Weights of a small transformer language model: MLP 1024 SwiGLU, vocabulary 8192.
MLP neurons of a small language model. Each row is named by its layer, matrix (gate and up: input weights) and neuron, and shows model dimensions 32-127. Each number is 200 + 30 x the weight over its row's rms, rounded and kept within 0 to 999. A neuron's up and down rows have the sign that makes its largest values positive.
After each neuron's rows, "fires in" lists the words (lower case) most often at its 100 highest values on Wikipedia text that the model never trained on. A number after a token or word is its count.

L3.gate788,186,199,123,196,171,252,155,202,236,199,176,188,209,187,123,131,250,248,155,195,226,162,168,160,181,235,202,246,192,210,199,270,253,221,207,194,190,175,185,204,200,231,180,234,188,197,237,183,207,185,169,191,232,214,180,174,281,219,180,168,165,190,216,225,190,247,221,160,198,160,132,139,143,153,217,244,197,163,189,138,196,208,178,217,213,166,179,194,207,191,205,195,214,235,230,170
L3.up788,213,236,204,218,266,185,149,210,204,205,192,182,188,221,163,144,213,166,195,162,192,219,177,231,192,201,159,153,173,202,227,227,236,190,252,201,203,204,172,203,238,144,221,186,231,250,191,183,243,184,193,176,209,172,197,180,219,204,204,222,153,214,204,212,178,252,216,151,160,206,172,146,232,214,206,194,277,200,215,147,221,242,170,186,199,187,205,183,196,194,192,223,147,165,260,188
fires in: "the" 60, "scenic" 4

L10.gate575,147,240,176,140,192,218,214,187,178,223,174,156,197,187,198,232,169,193,249,177,229,151,219,177,171,180,177,166,161,168,190,162,226,195,203,248,175,184,209,232,159,188,227,237,229,170,206,265,211,155,195,207,186,156,194,208,182,198,185,223,178,209,179,206,201,184,232,202,247,175,141,195,198,204,148,193,187,182,242,226,260,216,200,174,196,184,194,158,210,221,157,174,219,137,173,219
L10.up575,188,147,205,240,197,217,249,157,218,197,182,196,153,210,190,189,186,229,172,216,184,191,223,134,145,178,213,184,202,161,231,147,248,225,197,221,247,208,143,141,235,234,205,201,225,252,219,243,277,176,225,210,204,154,199,238,180,150,214,131,176,197,150,241,158,201,200,240,156,215,199,177,218,214,208,148,162,235,176,239,237,186,208,181,187,187,212,209,180,191,181,187,165,235,225,214
fires in: "on" 41, "in" 25, "an" 7, "a" 4

L7.gate286,225,240,169,195,259,184,220,207,185,197,200,221,229,169,213,229,174,211,184,206,257,218,219,212,254,131,228,245,191,139,205,205,144,210,239,176,177,224,161,246,193,117,235,200,245,168,219,218,217,199,181,206,190,164,193,228,186,202,191,148,204,190,189,175,244,193,190,207,232,191,199,212,172,164,244,174,155,207,242,173,187,250,181,170,185,221,203,235,227,200,184,191,149,125,174,191
L7.up286,208,228,169,219,195,184,270,227,188,197,198,249,221,250,218,214,191,170,193,170,207,181,241,168,142,184,243,227,173,192,202,172,198,239,168,172,173,137,206,186,196,169,182,229,180,243,205,178,250,218,213,217,215,187,164,159,192,186,268,196,217,263,194,184,223,173,205,156,226,172,193,213,224,161,165,226,187,206,143,162,182,207,144,235,187,186,164,170,234,253,226,249,179,231,186,228
fires in: "for" 19, "to" 16, "of" 14, "where" 8, "help" 7

L7.gate980,217,195,228,227,205,155,154,198,186,208,206,159,188,205,244,136,209,221,181,203,263,185,158,227,160,204,232,220,211,253,225,250,170,233,193,224,189,261,190,240,166,224,194,210,236,206,171,239,179,227,212,171,204,200,211,163,245,204,145,187,166,188,208,176,173,203,224,161,246,186,239,225,226,209,181,234,212,260,182,223,222,202,194,214,199,188,158,190,257,217,162,186,230,221,248,172
L7.up980,295,184,190,176,153,223,219,250,180,178,225,196,198,231,214,205,215,248,208,219,198,196,188,241,180,246,214,214,211,249,227,179,194,147,220,197,169,179,211,215,165,232,225,242,208,185,158,169,199,190,206,176,193,216,197,187,214,160,207,257,170,186,195,140,146,239,183,226,216,196,246,230,226,181,184,210,215,189,238,232,187,206,203,224,224,231,172,201,204,214,174,215,219,135,150,157
fires in: "on" 33, "given" 7, "to" 7, "for" 6, "of" 5, "refused" 4

L2.gate352,201,210,204,212,179,118,218,181,192,201,169,165,206,223,187,184,246,207,167,262,231,187,180,156,256,199,192,186,198,197,249,192,225,217,219,177,219,163,208,201,230,217,250,234,188,249,206,202,197,219,188,167,265,180,194,245,164,199,236,136,197,219,173,180,211,232,198,239,137,159,210,223,233,201,171,138,229,190,205,190,249,260,241,156,249,165,236,239,208,121,198,177,241,185,214,186
L2.up352,257,209,199,244,201,203,226,173,224,188,248,171,214,190,199,181,196,174,143,180,193,167,182,129,227,197,209,239,200,188,147,197,178,210,219,250,237,250,223,226,181,198,154,169,199,217,210,195,213,215,204,107,163,274,224,224,192,175,206,210,165,171,207,178,181,228,225,207,222,206,110,235,236,170,259,205,205,193,184,229,173,220,243,226,181,220,200,142,228,227,188,214,164,253,244,166
fires in: "because" 22, "before" 22, "since" 18, "to" 14, "time" 4

L10.gate970,142,227,154,213,184,204,210,219,183,239,186,175,166,254,236,203,219,194,190,207,219,231,213,208,183,205,221,158,202,194,171,215,187,223,167,258,237,170,182,210,234,201,179,213,254,193,213,219,228,196,217,194,206,178,236,196,204,205,169,147,176,147,133,160,163,153,220,190,220,191,202,207,206,258,196,198,194,209,162,167,211,266,203,179,200,222,181,193,199,178,193,206,169,142,208,188
L10.up970,204,178,226,192,208,162,238,208,273,213,193,205,211,216,169,213,238,254,270,191,250,155,206,209,214,251,261,216,197,205,227,181,228,186,192,225,179,192,219,156,230,175,211,168,215,239,153,180,243,168,230,244,224,174,179,170,203,169,226,175,197,170,146,179,232,177,158,236,235,190,217,168,186,201,240,200,229,206,181,208,215,242,221,240,187,187,237,178,198,219,203,235,171,178,121,204
fires in: "of" 21, "to" 14, "with" 13, "on" 10, "from" 6, "a" 4

L8.gate333,157,233,192,215,211,159,183,182,212,215,145,181,201,225,215,220,168,151,169,226,162,161,265,204,220,283,171,155,246,235,178,202,181,218,229,258,224,215,220,179,179,204,238,158,120,147,218,174,173,257,228,186,217,200,215,155,166,231,189,203,255,200,189,187,155,152,189,188,199,189,191,236,210,198,210,237,179,239,211,175,173,194,210,209,238,230,216,198,222,148,181,248,206,180,196,220
L8.up333,182,169,226,242,215,213,182,180,181,214,182,213,198,171,181,208,225,202,228,176,217,210,234,226,229,211,218,194,226,200,253,180,195,177,207,234,197,165,194,158,181,211,274,247,196,256,202,184,165,183,161,201,197,197,205,218,221,225,255,144,197,210,176,118,204,200,211,178,185,199,208,203,162,184,173,213,218,234,226,190,190,246,227,252,217,224,224,234,181,233,191,235,222,208,229,217
fires in: "with" 87, "to" 7

L7.gate559,187,236,207,164,220,132,230,220,211,154,219,191,218,154,192,178,243,192,170,220,163,222,194,182,202,159,197,215,207,194,183,209,212,219,223,238,218,169,169,191,262,172,222,214,192,234,148,144,204,123,219,205,165,245,191,192,207,160,249,184,224,207,201,211,152,193,205,217,162,150,200,186,207,210,241,181,250,183,222,211,236,240,234,192,233,236,193,212,240,175,133,196,201,217,168,202
L7.up559,235,259,248,197,185,196,182,221,170,194,220,260,270,190,216,194,158,205,194,196,176,139,229,191,211,230,239,213,215,197,232,191,191,168,175,251,211,156,198,164,207,159,205,250,158,202,243,182,206,176,193,196,112,181,186,260,229,225,210,238,204,225,229,211,222,156,185,182,169,223,229,133,174,176,219,239,154,157,209,225,188,197,221,128,165,169,198,212,216,174,139,207,187,207,153,194
fires in: "before" 15, "to" 15, "after" 11, "d" 8, "when" 6, "since" 4

L2.gate758,197,248,202,244,220,255,157,200,219,202,175,174,207,197,181,190,174,219,217,234,258,174,206,212,217,178,189,214,235,213,178,219,239,231,185,229,205,168,172,179,141,261,226,153,188,188,203,188,230,169,269,190,220,217,165,240,188,186,200,194,190,179,215,204,204,177,218,209,188,144,205,213,248,199,212,199,217,192,160,160,231,186,171,189,165,162,181,195,155,198,215,247,195,194,193,235
L2.up758,209,208,194,222,237,157,161,273,163,229,186,132,176,218,183,187,134,153,189,183,233,203,218,184,194,229,207,234,181,210,190,208,219,214,170,222,199,168,231,208,197,199,198,195,216,214,179,189,235,144,246,163,234,227,190,252,233,204,204,175,186,216,235,169,227,209,170,221,185,202,176,174,188,222,201,199,240,186,159,183,227,264,162,201,173,143,198,208,203,198,180,195,254,173,234,215
fires in: "the" 64, "a" 7

L9.gate206,174,213,175,201,240,216,234,225,204,187,194,155,194,193,186,217,206,238,182,149,176,244,175,239,227,177,185,214,236,179,161,184,203,228,150,205,207,176,215,189,219,199,232,197,261,262,189,219,185,103,225,160,278,196,185,209,214,212,167,205,162,189,175,209,202,173,205,220,210,193,141,229,184,207,208,205,202,205,161,194,210,253,236,211,205,196,208,195,177,205,156,154,211,211,240,185
L9.up206,209,188,218,221,200,194,236,186,182,255,196,216,228,187,216,255,186,190,242,166,194,214,216,166,205,166,232,174,209,235,245,199,212,163,188,201,205,216,214,166,178,171,161,258,217,224,178,171,182,259,244,204,252,190,198,199,170,188,223,210,191,214,171,279,201,179,230,168,252,250,202,173,219,201,148,170,207,171,215,205,151,196,166,204,255,198,218,182,129,177,232,193,211,169,191,206
fires in: "of" 34, "from" 16, "in" 10, "for" 7

L2.gate61,188,181,196,179,196,230,195,253,231,173,220,203,186,213,204,202,208,158,184,213,201,148,228,207,230,207,168,232,168,213,155,180,227,184,226,173,155,167,204,144,149,241,231,159,204,262,200,190,155,183,207,255,178,243,207,216,191,174,223,192,202,186,242,178,213,181,228,117,205,159,147,199,225,200,220,199,207,149,205,223,216,213,145,219,250,248,177,228,210,183,258,233,230,192,181,181
L2.up61,204,216,218,197,180,135,181,202,243,206,179,221,232,212,217,197,231,196,132,252,187,184,255,194,246,240,180,197,164,174,141,177,247,157,221,206,178,215,205,189,179,265,196,174,196,181,208,179,145,196,218,237,186,236,219,201,205,175,245,176,194,166,199,195,206,205,256,174,169,212,168,199,214,218,193,192,232,186,230,215,201,164,167,229,278,207,206,278,244,206,197,195,239,205,161,232
fires in: "well" 24, "as" 19, "also" 17, "addition" 6, "to" 5, "with" 5

L3.gate510,238,206,206,279,233,199,206,178,227,166,178,184,150,228,130,185,155,225,185,172,199,237,160,187,228,199,156,201,197,175,184,221,210,189,197,204,218,183,184,178,231,210,223,166,213,229,170,183,191,213,217,239,213,178,204,186,142,181,211,212,175,202,237,198,202,181,173,179,154,153,182,186,183,189,214,215,148,165,174,186,240,217,136,235,196,196,216,173,169,170,214,210,210,172,190,255
L3.up510,190,223,210,256,190,188,246,288,194,178,239,180,215,212,226,204,187,195,209,226,191,222,283,222,206,220,224,169,201,159,181,205,262,253,194,201,185,224,152,260,174,194,240,190,253,203,189,232,187,240,168,215,173,237,156,221,201,159,226,188,203,194,174,189,195,183,245,240,151,157,219,186,230,213,172,211,251,200,155,183,202,213,202,171,246,201,186,283,173,190,195,231,215,245,168,214
fires in: "as" 24, "to" 13, "on" 7, "density" 6, "t" 5, "from" 5

L12.gate284,205,194,260,160,207,126,172,162,157,225,201,179,203,235,200,232,188,235,188,226,156,217,226,169,161,222,203,164,183,210,216,214,262,226,232,192,184,204,202,157,183,196,184,227,189,225,227,192,195,223,183,205,165,142,197,169,146,207,191,247,210,246,197,242,138,147,237,235,195,189,188,203,186,232,216,211,188,249,228,201,189,241,222,200,184,239,243,155,162,155,171,234,191,180,184,202
L12.up284,223,228,214,185,181,184,169,140,209,145,254,202,156,177,213,202,167,201,216,211,217,143,232,221,200,187,161,212,221,207,221,193,212,209,153,244,228,192,198,170,218,218,192,174,192,235,198,180,223,211,201,132,213,204,207,215,192,191,207,219,196,167,250,187,162,211,166,238,186,188,202,195,201,205,220,238,206,198,190,158,174,166,179,227,166,174,185,193,201,194,160,218,191,255,176,209
fires in: "the" 46, "by" 9, "since" 7, "to" 7, "its" 6, "his" 5

L8.gate770,197,201,235,240,223,219,216,186,189,242,180,195,335,237,168,206,223,205,144,176,172,190,217,228,163,164,213,222,176,221,228,164,223,203,190,227,156,207,199,180,198,222,200,173,249,227,172,162,193,145,226,211,222,227,246,156,153,200,189,232,208,212,210,193,213,173,195,193,176,246,220,235,173,175,200,170,175,245,185,220,213,209,191,237,235,243,297,198,224,190,183,147,187,162,211,149
L8.up770,204,212,175,179,241,220,187,177,219,131,175,150,225,154,181,227,191,183,214,208,217,209,194,185,223,214,224,230,248,162,218,152,172,183,167,201,231,226,151,218,232,227,194,205,203,249,150,205,136,194,173,136,211,242,203,204,207,179,144,161,175,134,199,213,209,225,233,178,175,221,198,261,182,223,272,202,180,211,179,177,214,144,169,192,142,214,234,147,169,209,181,186,217,179,180,181
fires in: "of" 22, "in" 18, "to" 16, "by" 14, "for" 7

L9.gate8,216,163,203,219,207,139,168,192,215,218,202,149,168,208,243,217,133,159,205,191,198,166,187,178,218,197,186,205,198,227,237,183,190,248,187,214,181,165,174,213,139,197,200,197,207,254,204,184,228,159,210,197,207,175,167,152,217,149,246,216,211,204,159,226,196,250,185,209,156,160,225,241,199,210,232,237,148,272,215,235,202,217,261,151,220,181,185,197,183,209,201,221,199,178,148,244
L9.up8,208,216,249,160,275,202,188,139,179,211,201,229,183,174,151,216,207,215,283,207,227,132,175,242,167,145,137,136,184,236,219,219,177,212,196,232,240,207,196,202,192,173,208,195,202,205,160,222,203,158,208,178,212,206,207,176,160,130,216,161,158,205,219,177,222,210,219,160,253,173,179,186,236,162,178,229,220,198,167,166,218,179,199,192,201,179,157,211,140,209,224,219,257,117,157,152
fires in: "to" 29, "from" 21, "since" 10, "in" 10, "by" 9, "of" 7